Weights of a small GPT-style language model, trained from scratch on English Wikipedia: RMSNorm before each block.
MLP neurons of a small language model. Each row is named by its layer, matrix (gate and up: input weights) and neuron, and shows model dimensions 0-255. Each number is 500 + 40 x the weight over its row's rms, rounded and kept within 0 to 999. Numbers have three digits each. A neuron's up and down rows have the sign that makes its largest values positive.
After each neuron's rows, "fires on" lists the tokens most often at its 100 highest values on Wikipedia text that the model never trained on.

L3.gate805:507502427526456391486498449543464492539502518486537576440520532517445527475397454524557553415458512526498558412517489510449495525502542446521535493515470519503527453535527500468438488471495494506444493481458566498396512406569523503492543485568523452550485480509494485472501500522500531487407468537532465487552497447433519510458467526522554499506451455499442548504496512565471551568495508506447498483474508482430549520515493483468417514562459490468484523547469492459480469462515455516459482545596495480531425504459498489448553456509443469523480538460552508449463622535473469494483484533510507429384521504500459473477466499477501478516531502456484528480492533564495506482512516543482480510515430544473544551551465470499509458521544526470506514487506452505543554537519487
L3.up805:543465513476485535472465499494533470554525425504458486479484518447488474505555523501506520489553485484479484445446489431495535506492530492477598519514516466508555457530526462473492484513452482532586463494481385467460474526548460471473531499547478523447508465464491481473496506572474537538445547499474543530463582515510474469493577461513490458534504487518499507495457531439423539465550446418576399479512478488460450488533510486434485457537528450375525472477562489476527548553512471539516577543507485500437441474527519535498540540443478481489533512496470416477546459499493527484474490519539548438551453490496490470489500543486497496502535464486587457469440462449490460415489487519580458450440485484566494509530459526412535496430495591503500442526477503492432477530517479
fires on: "O", "ul", "o", "ar", "ance"

L9.gate37:427570474478588542477480582519524497455504445460526561553468472455544486564512536464525553536552498546454428459507495496444444528585459583438544507569528499531492561484533540492540510451531509531439481430457539568532511495491461408401541511406472579518527499405552491604491482588440517489564584494536431559506412493500549458477514538477544497559522467484403552527524485512454516506521506460526490480511538511545457500495541534544472495494504438472540466577529579525498519509470521452456487520416481562515374520422483495517511500526573509485518491485485490505507540505463529522496421498549489481407532478515514488486507479451480467532458461507463495472503505477473437544522476518467530517472514537463550588491498556455453483535470501492557539505516472518531446491549526
L9.up37:513514518477447538522535522471470506548497467522450461506496421545502527522510516534456508463484483480403464625518539544488514571462555468461521497497485499510503469469502507580516429484432474532523496501449515512502521548557515487428527553603616446470552480484502474525476483504445506481478413561492460490525447545548534471454437491526476504505535547528488475477526549535535613494455494551483560519541427438466460479513517506500526540568467445564493519462440543435457493489459447518493473493449528518439499459511519485541502528536426457451514432464478545523576544535497565531498469411462508601530483441550598485427436450456518463427533519463502509523492388467476554510466465547470566448559446485572491500497437497498489570558545493521499532466555525580544499410485472
fires on: "1", "2", "0", "3", "7"

L3.gate1055:534458493477526535540518502513536477516499524439489461448502487529545467466470520465484468477515480500535440537495497444496459522574589473479456539464470500502510442492495466529482548511547525473557508443536525468480533548468471534532451529485568429407466539498502532542432536512492536556426502538514446415512562437516483478510439496527508512518541480498535485538429513516457445456495479515447495510497531575491583423508489463475403477526533541503522552428529537494521484535492478538408537526510537491507597480459497506479522520480505499509502451533504507452431526530569532511501509503487529584460515521479436457496512480460504537487513515454458538522502513450471401460580504414518503417526444502446541579498540518454577524512473506511501446471420597491500491448521597
L3.up1055:542512519534511504446557509520490525550472501458479511445560528505565470474502531506519440455491467544548418473486491440452503496542518498487503526439456558460440464455497463477501525522433534505556554433483492479503564556474447559507480473480545506485549486492510517611439530539489492540462480486507485446507530509552461494530432595485523480470486505500488531534526488484484526517478517549486592543507523528478603433476453407488416489518539547470528523439504512491542511558450466495418487490521536462464579468495507528528537490501501497453524440511442548459481521510513544441583529555508533552444456460468437487479510505553458473537493474476464469551494476468472450416525483483504486359449405491444493502460563494549546451501539516480512559480517578543514530449519562
fires on: " League", " league", " Council", " NCAA", " Conference", "E"

L7.gate1012:440595491584558519425472529467457513432383478494568482525544517445530456536610610488509542484490473501507460464543482470516519432463501536538475423521546530483515421541477444471429628488502484440528495489570479538461496499571495576425545424405477463542452486514550473521519515548496513470520524519560554456540394519495470504462497453513542568558509466495518518579444447488546506495470522493500536425518513532512499435429513459506540568478512448495500497531544512517519499456512509519596556458530521544534428554515485456470502510433507495464485468495512510485469464516469520526481448467528488399597426478532484514539519455458505558509467438469489540519517478499535519486555440508569521507516480533495543420444528457435516507535496545454547526429498551478421470513493522
L7.up1012:514519430487534489456441431520487525556469456460478482491491549468544564509585454467572566451435453498582520599523500499553544449443509493574481514523503575490477498502411475467457452478492520428470460502461499517501554465528447446456550475504487445476494506576562499497514485467536513461492500480510581535497524475451540478530488531571462461477521445504478554511459431544522497511471391477491525525549536557524481459504532471498478572387530491518471518525525520457618553584455490503513522525478531512544407494539479422586456476524448466487541497538511496422487476460493521505552568522543446537521461580479481504513480513457448545582495462514426550530490574497487454452455491451467562520491507506464534438530496551534495446481477485487493496495475535478478551543443499
fires on: " of", " in", " and"

L7.gate878:481507470484506513506469533521470467507481487534508524438455530516480501489500481422536488484499505494456484547542495439554476498538557474478496513508587548611484463578483486538475426479558505485533538482454473550495495419571536459492462532486528486514469525483509490527472507459508488560489451477475551488530546551457514487538528492478474489494480516500475534536479431578431415479523507542477487494504496489417436506516519605509478500506553504475577454488521573470551538495537482504524439472450441509574495505564555518540502576480639506481506448527504445504528496527543498566496535484463557537395448441520528512480516462495479517514506464467498435439461495513453414511545545420490519459507516486467525406421418526508508528462457434460513501508426497514530511499572447
L7.up878:463556510498506498539528481456475457616496540497488483454517504485537452513479549518469458418504553425521538509509483546444528495512426575436443517495527476491524516524570501453473506514491465540479511581518480457424531512536477504506391545564533483478492474486492538448465526541491514468428524483544474555500480560471512541499562537520484532516505436482468492591534496493426539462465517438437449471519511460538477462417424463379477558550468489534500491493441477462451542481536503558479484483452479611458466453493523403506475531509471463475521455527456516523421518517523497446561514514505472491518479526510518470494570532482517455511493452533479465547484538470519436480418430525491516585513458475578536482512520498495454563528542533491548514386564452529500480443481507
fires on: "1", " O", " defeat", "2", " end", "–"

L9.gate1270:451510573535451454558568542452509558469556570505473523522470474514560412534485516487407480475582478571567448483497477440447460543509428527567568431544519475452500607480461559440544461558490518462505493469479434424417484506468518497454471511464503536519455513544523541516513483508479518548449437475484507459558513454500458537471596419531481542524478503487457511456444477560488494503446514444536463470508512539440444503463527524516494496583409501517457481457510525546503437574534489537489488535521536518487509549479485435506448551457569472444545464495533535511504488504490492474565507492542521542501513532583496497526469449490476427527521487480497428420423397471473434502502488515474500539483464540474496509505486480503522516500459472524505500524497476498524488518486529
L9.up1270:471462555524463501569503448559522498471449606529505481454503416490499517459558466486487530530523532496485477479429495418502550501517506483538579511529502535530515506490491536541506427453456504455505475469465466430552489487533485477544548460454532518518434490498464468524536551501526514492533512510497472486483511525569567535522547428471489493496479527573502524502514515483563513503521549589498502465468510538533553506501551529422483497517478487492518473526555535516415480478510462569569422487443510517457375505489512491443481519486524476504530439524524533569411544443489474482504430519506528555423569500515559518493428424482478502489492458526502465486490502428489457511510525575532497484462532496499526569468497554578495454479487520567455502595534456511481551485563522
fires on: "s", "ments", "es"

L9.gate68:495450558464484472499596504528445528529432569444560493515494531445488578408478479510541539461500406479477549447471501501580519496474562486500497451563532498420509498457539447469440532521505518475483500505473471536440429491463504517493552566494457530512476501439496533497460524478542532564576537495501529483552532506545544499576506526526521585542529515513465532388537442523481541521424498515505495542464544484581431495448515457540457458533503455532543542550444490521438453472438525569419514441530506501513541556440476513537488567517489551470434549435483444511569464524492549447489505485499536509501511412527525469545480484510454504469528509537466538494528495526484452490431443479470555534502526475451530483516496448460466502513487497565462526456479524548439493579435543
L9.up68:463534502523490491519507499475433566550410495528487501525510462556549501521505486559521543498498484534447553516528512504491497453505512516520525490476508471503478466457541489494446497433542553555541495456513480502534530423493487538481508485430458475536472460508466459515540522410507544515477542518529482595494471513475494484535511451539495364491493492501529493476467506532519547517557498558466538456500432430542440521507553497500523559501472528515548538442534550549442527471515454478558531491457485548509539496521527456496507559498539528503519472489460400538433526563554451461533533481552470492509492523501455493494475461475517556541544496564451527505433466499557477553505492530495510519462564469520467515521560497495492541480523494437413459504430495603442484531570493
fires on: ".", "'"

L9.gate172:477563551490517473531572496538556550447495501515428515504498484470532409429475487512446512476549500483512527527435412548417439496565535515444502418478499493481484519477480484440564555572529544464501434524495457499464474502492493539489483513573464455459497486538425507525518454418487494519486549525478481513535508508515529508521520497513475576500497499524489432516459468460470558465520448544521520414503480516496537504439530504460463553501468475453542551478505509506515520505530452534526504477549467479481464499547496512479424497501551466504519485508503529409461529490520517543651493545428487498477494531467544480573514523429475458525543504480502532572511464419477403434439468506462522522433564476506519504514506568503460600560469487535538474474518414520437520559450493
L9.up172:498535495503551550454482514508565480525504511522478483435486502495455480477572473462489468556477510539545554490420493465460562512464576517441551423432514533479565553513477491468488550513542546511512490465510507473509508496479579450497459441554527535546493526478495458634477524463553503497517441476450479512559463532515526507542569557531575508486483530487551517461445442439473444504526513584581521431521507450567451408484511554462461589455456547510520467515497500446614412524553520558518507476525541491497454497543481501488516483467539460488462476510481518567467612526450529556571496505522506525498565435504496489497455465500489535483449435448502469513515556436471475490454496449488509507425525480500551515523503507573496463487500495528550490534545574539464470486429483
fires on: "s", "es", "as", "ens"

L7.gate735:572499456514582488529510497487436575472532444477495524460508468415530555463434457498589494430438457480535508466478496511532511368399579508447549484556515482497486473457513449485485529574523562476524469441536509510497427463473449502446469543514558468556478507552490386452549523443551492487483519467479546499576527555497509492542487511532517554466485500534453479536596481550576535584472545612472539448467437478578517443489450504480458519428475472527547435520496439575517513520504402522492591467521492497525527526508516469542523457445471470504475531476512431543555473462547532542489554507525476484414453442547452458520520455478446458511513447549479515463508482464585510511454455458441462538499485469453519479478466442490490450507535434547465538521547463535513506542498509
L7.up735:460519486504502481585522545505427561556436510471494565423504607487492479460414470464556520490466463555469501463513475491486560454495527434519409509491507601478532580575524544492483468530528481440502493464568523486504428527514469475505455498552536507491569440541471421442588508422497498500448452537500517509536521542530520524447537467578518429456525472455528429585517546567571504545467545494449529435505495430606502523505496557490512508444491462441566495439511450555473527598486570545484536488523558519477572527564544477445503528493506504532506504471522392512502558452473539471526460517490502479488466494540459473585464553433528503433499492498499512425504538519584484480421553558546479457534479577494447462471480491541526395489464451509494407507398532528560486565473485
fires on: ".", " and", ","

L7.gate689:555478441523404412516425461584510457525462477458522490455553530458487559478501453548492516472486490488554539413504440432432471592527497491480575465556513493544488486498494487563536537497563553550482478541426488534472472484459477507502394472460514453435512474536456450548516459513493530516585468527460566496469492545405516509514478510486460520564478504417552577422457470560497529470528512559437538448548408481479438442495507599547513489482443373554531533497546603563470515472488409507491447550539449522519494516520475487502532522530480519548488503515535474416501444485436551496476468467402452542548509495503467507459428562479516539504506482466461522491538520533463530422423440479454558473481497552609491520567498548520466558523501483464510514492535536494528538508561549
L7.up689:494527501514537508492453520518528490564470593461482416541555481455466482500514480548433471450554519481500528482484499509543513451438457470482411467497532580492470481490424499491540535475434482536458546514474514537473557452530480523433497440483485504500435504452480429492535460526495483454524537506542501438534537418498498535470411490486592473551533503447531528512521442485516501505473510525480472509536466517467437515495453511547478485557420480452561499482515513552367525520466542506474526568530532513458506467579490408490457522479468532482472516600526462533481525540529445562469524510538516479449476478532477471487543484554436547438512481489541490481511458523471466548485561562503457516489435476532512502548515509521499455509492579557541442537443464490529460499461395
fires on: " was", " as", " it", " is"

L9.gate1188:460500506414567556488488460535498544544487533446512510519444515596497563517495528453515442480480501513457547475473480497507472423497498544540552546544493475507462455500497514503433486493549457552484510484535414522476476493473415555470490421539516500489518475532486542588436508428519489473461462508440501513475511488442439509505540503496556513550464553526469529480511497588493502464510477504516472506531447508507428462424501515503540522599468548519472544535535475480596567461468449486496466476506458512522486506455527495491504502482453599468497479485420421501499501472481498528505515572491502508520541472468488501546523454551570524488559444489508447488519580518477477513535466488501491473497540472520465561499482579441478504503520493505506510472492556403483514501467486
L9.up1188:519516425517459502507550520542457457504390498567484572461446564539579414579428510517504550471561438508488547464470470463506554457488548517511467523529534428457627482531449528499408514511481584531453535432471564501491500454544430531521495527578471512549501517489507524562532482458476509483480488525490440536529533451469447496483511530545494476540456406451461488508521429547446443510464544521553450474579460477526452444503537535532494464479401548455542550452535497533525505493571557531495514513489457468527455512408526577497497545484477477496559528562497495455481548491470501480448498544526474526426525483502453494540512371487544556524524512491482518482434612443507510613497479514447465521577483466501517530536474481516500455508506469497446511479513583583544459484514428
fires on: "0", "5", "2", "3", ":", "."

L7.gate717:422499475553471466543467456498456480463477511462463495570494565483554521564495486506474434492499454562513529479515453503536552503482500500476486532456483488531513456490544459462473483448448552542496498584484530432474547579478428472532547513518432434467446424499506434482576482538493488534473548425523503496499527494504472530574573528537548448515470507448460465521501509453528470584466534529494506581518554498552516424436522508543564509523479528499559545494494464512513439509521524541504608488488449537489502464498477564567454431548504503512527462531491487463460503565452523486504539498544482484545535490567513605577506580399496524519467458436522480510513467474493434530537423486431525463558567481491507449510500494481530517500455557520479507416486451533494547528509533
L7.up717:490504478585499513507446531505449511522497476539410511457533558427502541585541518538491522458496442500518471568489540531489577494499483535582513465487444478560479563454532546471530446531483549459457456532487432518519551497473448459516512529431489496468580466495504534438521557491516468515538533453435536442474510490513508475562502477467453478505513542466490524553547467511522494511458530515505480559524503522519491471546533466523475521485475533517537449538416523554463423519502521542552505583498516469529531490560473446532490523498534495506469507507500593518497451465551479525389470510555483476507467535481487494570536491498518454499471465465553525450475591468510516524527487537532489456516422453478454506474519514478550532514583519617499486539418474453477442498545571
fires on: ",", "),"

L9.gate1429:467527502503494588552511519483476434518454507466497580435491407489506515554526548436579459496511540468476451481473494528534509579519541492487464527484495534464451450449472456474504565489538496469549491520425425531475518475444551484522418491549493500456467528525563448444523476460585462534500523510416501448449491497529435474528476533489555463494527496518465511510512492436487610519520479555478512461552591508558531517480561537504549584476450553533422529462464497435450545490506518511534530512545494493476487559512413482501435493518513551520525457514509577451524522511466550497524473473464517506503487460506498474517555436465574488478493449423490465472432514471504488468474452484496527480463473454490516487421477448404494502466480426578518555501512461533511461563490478
L9.up1429:505451506452476472469571577476525510494517562455473551523447515583495510448464469506444572581412526515506511513463502432487503480477506469509458464486496506537537502501490403593509509500510577528497504454449503481572516495540510484418509396560523463497434529487439527521520514437498477557425546543439454431464476479479452525536503496547517604505522522504432504536452526560459483469486490553478423482471487526499466532438502538469515532555400570525454531498499494518540541461473488480484531449492518449468526489517452437510378422507503548509544482455545524572511496519450441559465513469439495503472547529567530477461529558520490538494469541453512429465509421448522449533496494486517490448440416476462455494511493474467510589437509477481525562473531487481485525542472425
fires on: "s", "z", "a", "as"

L3.gate1021:578526521431468517523397437451567468458516495454520463522473453443478562521475429502534503441548497505537537489507548466509473416445549532417448562469501498595516473495479502550512560549476449533525551519509448512456490445594535539478491510451475509501436433546533423529567502517463513603578474499508517473466531532519505422467507436465479471504545538532519491506510525435579515525431470539553535479547543495513485509488455521575473498563452478440519490509498510488582545536546465494516568479443571586486513528572521482475519506409573502490476570535522553452484511457489527468478574477499434498462534536517465483472519459484518531544549517463544454508539518519445444518490488526571509498512593502505526529448476479501552439572493537459514488495453523487474473524474442
L3.up1021:531524445464453531566485433490532481581513542436534496511476568520424479551442536485479480546539582493568488556550528433497429559469439516513501556456488516491519445388421460450512558511468493485505539455509485530473460499451467532498515527576469495483506402484543440442495464524524440525581466526528459490395477417554510471517509503464460491539486520524538480592462519490481511560530440510531466523475450485450477468452442505542553498503467483487517481559496489488522494496618506541449578493437513508572487499500454548551429508456503480501463534468546535515461493485466458505393576481489534507499495461549473574392540457516548531446543561487462430514502499532421439505489506538511500542509518520562529456448507479470541532526557500484540465581513540505494513553468442
fires on: " side", " top", "op", " front", " under", " base"

L7.gate1197:498588544527494418526424491466529397490507599481571456496529473432504491460489493506460485447476521543463585466519420474542518512525548479481525523484521510528539444476513521490479476459467463460483542557513529465500469470496479487543446487468524538512552495493593467545477476482485511507480488517464534474530484497466460484453442541546556543488483457445449452601469444524462531496428519524496530477550480458533472512498520524544465502498495566517500513515564522477540475416581476498493497548416459476509493471387481494619467486549422472430465519465539423503496511511517505535525466517540493425543560513612467532429507530460528475481521521559551523489551600513476452419501486476461473504565466504527522554456502500499393544481501550511464431488555508500566465608545555
L7.up1197:470542454510452525603407536522454496460538505574459525534431579457555501462571480482428467471446456518564528517518534576488525557529548507487486544381524581451533536533476504448460473469478513476511441531513594530517506482474515510468514408438545561562472489511498533547561511529500483521507500533498537526434560466454457534521492595483553504472563434510527568537490364506486524501453493523407478501533528580517518450515517511452440468502456486493495506472503536469422595489532539512409492541508522430468498499449554501514459450537468443459477450469516478524454476436471498517483510483522477494484536467559553520486429496443485518500565449507438566534461480489423391490510517511426514504428487500493497511406553536519524515497502561554460474513512491558484485519451541
fires on: " was", " it", " came", " of", " with", " in"

L3.gate168:524415474431547478534528550530580537508539544517417531552416449475482510409549486512469569477437545515505447514518469457462507461436464528460484440482455525548517475525473544487528509490460538491509601542537478424452502534545491512406492543471551481584483469482501521492488460462415478460484502440572480486502465454553479506459506562429448555506444479519549489505457482537503506498476450486494477487474539469511563537509484441515496516456526451529536527499419515555574507561516505475501495536499467485485545468546501514499502483542468551587497567473477507539486480495458477505505564487476594487623518550436488488527451473431456463469473583466479477493487419464469536534492501485498488546474540483471487463528531502529449414536414468431435520535528553522531529467470490
L3.up168:564435523513538434546537497561516509455505458477477489462485451526582463415580513414422547460489542509513507444481545484438450472433513513465528446515428482491495478498470527507459495538482507419529553553551504474463465492536534588448497562510529456559502581442517456497486487504477438484462470462539494541506485495548517507482510504357513536495489477519504451511455489557529504508600446516489545516465531521499610538521494477525537505526528449522542468510498530605479539506516506499452508543481491488464502467492466507534442487572486524583463519514510535585434515475474508472538550503488503435515466531503518449515455490463488503530449439471525524486512472498486442535481448555497590502451553498426517487505540496531458455513472521531512472444513574519564484455492468
fires on: "f", "F", " separate", "af"

L7.gate429:444531515601471596487479483535573490522488529495412480390559490425511539537506562514461526523485543457547436532484564514540458484509508595497414447463477517441501524473434558569559527547504565506486465525551445448546471543506475479501437412449478591560478504504517428502497451460508513513461494470442496414515506451508493538491507538501517466515481582543480487442481499479527504556446540454469359541442538509505486509561467510480554487528454508463561521482490569460452522497494499488553560472492529501527461478467508412447446498491483525471533518461474507538518517537474551543505476528559533516502481455581445490477523436479470531519543483506508539529548580437426497538530583534578501434476515433485563491484442422522541477512498518543512404519468471480515510482480506
L7.up429:485468449476584562559478540446494432469472518549506516549477476521492527491474452441487517552550419425564537514537511443549520556575471467462485599538474514469466477532475518411523537480561456519552531463509511520443429520524518442569440541467514445479470503423520545496503396456483490503519441511484426591441550582450478462514439551474520453445527504516539490503526512457566524451464566507484528461541478466475579471547499440487514571461507504518408482453460515500489509486480524501545487451478454568488541466440445512445476534547467485516461446574493532530512480437562576498557511535493520440421497437560455500492505539545484514518556456499570438516450508558477558454524481542488475485590536520443487469468454551518447478515482461494542504454477404548548567537543435
fires on: "\n", " ="

L3.gate1000:431523471522480468484498566452455428573498565493467529451485467444479485509524565458526451456491468552462538475477479414520516539495492524490546543537509486510465521461519526463496492507552481510530511452490514469486406539609527508504574500529541495498508482545487513492589518469505553443494506516588494544578438492505492476508502510447433473443520481476527554466486450441514528466522571487499574481436500458553468441490586451488536542521499460508509488496553497542450442464557472567522480505552499507488508477459513523480480518528563506472414509500491511435484542543604553514420505543478519462544490561513536401572519541595523450499477472536512510478513457590531468506482464442490477594458488531564493524531426467613545467542481432471537528530408462431523477480494455
L3.up1000:433446403535517480502548496450486509534451547444507535469483499541532490521425426410626515421536496544470550458501570483527518513509449519483518474566532499526552536480491508445504498524537482562424475518497569485477506490534555495496576513514553538561508474562520536512549524463496537424522537469525543514515500453506479484502530521469430538408442456444528544521479429526457489458539515489433481483413531522487494512531524505532588512502491497559458471538551505487439457454519462495516582540460492468464481483560486504480477510521487486510437496441486532426510537519526483500494535528550479456467559529523467496485561596563451533514439515485567431503531467479535480521468491459533509483489477445449495495534474443532524448475525454546569521506493544435527553447515516
fires on: " United", " Central", "United", " Southern"

L3.gate1686:463496455484507494485494467511461499543518476464486462480500428492574513541508469515523533454487525468548548476487526475469520553488457515521512414473411554474505386450479479513561487477478504561575511580590496457452531544453421522444492503576537474461509484554534527601495488492520426479470498487482464446498511487445510449456517408461442545546575554489495534487572489441491537472506441508418525546511482447502485525556510462512522457464586475521455490526507522495466596584519466511478497502566504503529545422493571540583521521473483501528568549506540501516485445501486505495564493493504465428534493467502568518528485571483533542513443472434536519472503549477493464462421527458482566470559474465545541532390524433562515555480475481441580554497472506516496517501500490
L3.up1686:496475448506508439477473399576581495476531427505523447550518458499500541503528489500522531468496524454604515544435547508479510537512521498535506395560418446471526458486503477486559465526506480544550479475461481452493493532492479554482498451482511468417483500506525505497517498468462552418531482443506457441543506588464530514558518476456490444545575597469481524463468459484465551448479465525515510521483498468489483476565530459540504446432548498487496550575514563487514509502529428459497496463507542484440471522430559494513466478474504489533563427450555450524513514457528480484502485431556509494506491424465481518443503507556457480562514548502525561525488543434531511464475534476492509479527496526572532504472448479537560492503471501457492482502461508514521523457507552
fires on: "hi", "i", "lu", "ma", "hu", "ji"

L7.gate932:509507572519563534522475486498510499482422492485530524458451509533521522489483481511544501482496497491499567515508481467511420513484494480514469515489510517473486484586499493566473549528474531514495429474500418493480420589471485506540503496521531434534534508536570473518542470532535459477492555451538571464525478466460467532503471506514517501496462483507493521562532472486454453582506524444455469509525536487536413533549510515509496471557469487489522409557475503544510481491501557464533544460531462491479501534522511510444600422517481470498437548477536503525478492542499533440492529448551534489505405593508575466472516480487496523515525571445492518539466524490458445485491459465442554421565454525501484528486489402501462519508487459487487509423541495498462507555538483
L7.up932:504572499506509540501500545522577499525538438515485531437538552521511466570459482498532475394550488504486490535448501521439534469527538478540522485469509467567506532570451463536541496421541510471431465553519504408526546553459461431478440466541559491508553526541491530460549493518469475459474503511527610508482485462521508495436550550504497494474538565469537494527511514514499479499573496448503517567484509503518453488457532513530525544443482472542513476483492480446510512533510515516519531520500515511536489569526631509439444491496532523509443513514568501497460429472493492508541457567468423500469452558482563464540558539483468472432527552489518476551548475462530510520466432434448507453527493436517552508550519475463492512453554591551548469421493586470511497425502525
fires on: ","

L3.gate484:445515540531468495486531500471446497456474528502468479507541463535479531439498456445501462413486504543585468483444558464541555493491580575498505505494531521508527494448468510538573449482511436516423546545465386537547498457524460477524505552454524529516442520582543475479469460501496479544515430539500492586490475533502561537546446556593480510481582509499443479501470509433430541462572409479504446547516565502506464493465490512494555541492455490471466498567444526504541527468457536477429439576487590528552598514535537462463434579509416460451493504477493521549510466484474521526525450440458472531504597470458529573529561557534463478471480451494490555520497530458495500562473520509546584496480479474518509527507554453572474544491569465582551474538493465575527490553504497
L3.up484:437493554530519541515516524534529523523561521505475461517517508591519530532594522446473448493486566480545552439524568465505459535473569560458483517487423568528525560477529471511547524510509508447483567545485396519563502488540490515537487451487453449458505492455483531476479502522543517478478429497485588487518506438512489510572482470448503542419491472532548481499450495556482515486507437565533434482498507502542535487498472499522455525444470440418496496459441491400511540531498555470534494528502506500505496549501486525401444557413545480482429499542469524523490490478462508517496512536474479512450475440470533561504482545510481505523535480496523492512499460431485526530570452536507527594470463462543508459475530486545485502564498436497511451515508504553517458524450506
fires on: "–", " round", "line", " border", "bound", " Division"

L3.gate721:519465439467471480533549504511461443486460498511442537512416486479458596532519484469542504520449513507534460413472524496527512482529558480509562528542485439571473503408489506404464553555570530557485564507496548515553537519522522441474510499572406488415554468503492546496480531556512455492542484508449521549492452456518508488450539537477578486461541453519462438530480501518499529544485515563554536547442469533525498443511464515547531469494464544501506522467497557488436483521563531508517421485508525514488517501492432531521491502546483453477530474476511518568551549485470510479536512413474527480534472527500507515489564476484489498465536459405506548526492517504535547537496474504494529516513451498538589521476466433489517487468437479489535504535549457534561512668440494
L3.up721:583410475461445455511517493499460493486468538550495482559482552394467575559543521451526444454447488510522403448435481513592552471513596562562542572535505469524436510498510555414530546584543413501542553544438465566547593503514512459460447522481429478428562491498474538517520460528463519476477519497463515543469450496549500492482514525552543476471547444523439429522505513531486612538498521531464585495533503531572485452504526513554527468456489513510486464456526557497495525515502484510503500570466521499577500555489510494481538455592451493480475564462491526543572516524500550533500539327571534497511437484459552510488530506474495443500502440469482530548473543447514549516516484499485524476503501516504565489493491434550475461501518448516539455565615499563537528643494510
fires on: " to", "g", " into", " in", " within", " enter"

L3.gate1702:461493529544513589418496506431489434488481573519499506515492481455530476556449496496477550533442522539512412493406493478472500480554408501476464504443474497540552509458485403579486459477466494547470472622502522468489470521504471554551541467507481498500471455501490453497510604478545494439461466478435506466451526468530462472532543520455494450515488469563465440535537577490491556519485464508493484541458535383473499385409486409510384433538503498473445435568467427545446574441525466448534465467425509458485543498501542480483485486522512458511520533554462482500509532513476560523501481501547439479542458511543522490479524483477491471526465551531520517476448520478458492496458526545543521524599504524494531503523506498466530574553499524458539468556467453473477473535457482
L3.up1702:497554523499457476531497465484487510458517534520533540483455508463505560503543420473494503462519474468474449497528514478481482458491435456435519492485538434516550420520542534498516499482491432587591489505500573480465437533439565454517523467521472496483462458461505502583486507438516495503461518447477508511511464484495525517507501564545498531562494407529480534538500521556531445443515497604414458501451461529459553493492440553452502443566503540490467408480451491504545469470591504503488555565488517462490537445484563376520501508550478504480500438568500579476536469546508543468461503453541534499422526479440504533488473531499524473509515546449511529528516460526478565520533501514572513468536554531497575473511513501431515504539574462512463407546467529487475501513510458
fires on: " Adventure", " Block", " Company", "lus", "ut"

L9.gate73:496496491509493483505495532474500455487434503465506461501535451516401502484538512474534511538483485459499473514427512532526461470521530550563458593506507570439454526516569576462564514490513564516457545497515520604474502508499489462499498533484499541608491483470535513516484466543483454480519437470490545462418469483550514530458434462507521484490470460396571481453452497581481549455419506520508522493445536498514483490434459489479509507437510506511497506452503542507508459409460458512531518464575467530524457378518532423467533539496505520526513518464568521416514515526471550518511520493550534424498517426578572469494495493558414521413537537482465492510558530365468467437477456534447474409556471464491562481449446440594412498534491556533517413484498471497464430464440475
L9.up73:490556417485578446512529507559517476518468440486488453449493509528483536520483526518467448499490531463488478518470525574501532548487460522499519534451494455464557457517574511465510556536592562529529473549559468538503484556577510542511500521517504532591486474452471497472545507517451427427544502491402526522448499519525455505498445540525500486448478468504572484455479528473536533490579528507530505530503557518534426516540471531435574460587519475646534513503532483474472553511516502546517541442499499491506501445484524493463546470523476513541513525506618501494477449523567483450543515474525426426417511496553489545464546495490487498566428563551491430468531486496477510470527558523441478500536486585449538525489484501615474532549475526451483446471524437617525522448388470
fires on: " =", "\n", "==", " =="

L7.gate361:511486557494498500546509460484455500582548483480474459498502478518517495483486594474625504510456513492523590449505412582586542511464499558491456524491497500401533476501472494486429474524508594531528542626577510461505469489494496467516492561521516512521538496442449493510529495523488500463608521527505546524434534568568455501578474500547449496473552472547514525505564506536513437525471455518457550467497535489515443544517474470421524486534523498537511519485408503532446546580485552526554556449527547446488475491479574453516456482473457483458462521495511496472504489461514479420526507464427507426498589528506494495495518555442468479461473482433508496590473488467548497501538508503542494530514590512506436489440484484465509527511442519540530481430449513482508509527462493
L7.up361:502588498491488517483479529501532534512526491508469548495545526553558431464508566506508548529483549474568481473453465508496590519499575549538493451524484491483547522522525521498496367515532567524487520554511442459523481484550486505516546462477516475517458446433508431507500505483476553476535548467543549533535593538527515515533584524533412466468574517557496495478549579496482542461520466552460512453458484455481476512560504488441476575569515483504506561517387471529485567508585524505493510435523476551491518467550543522490501537434565489503534426414602437494507482533480432466482453457509541542470556479533524496449530551492485507526446535466477514543469496479506492492478515510524497530556601473571478585504534491470512502475495522568522538445517559489475430463469477
fires on: ".", " At"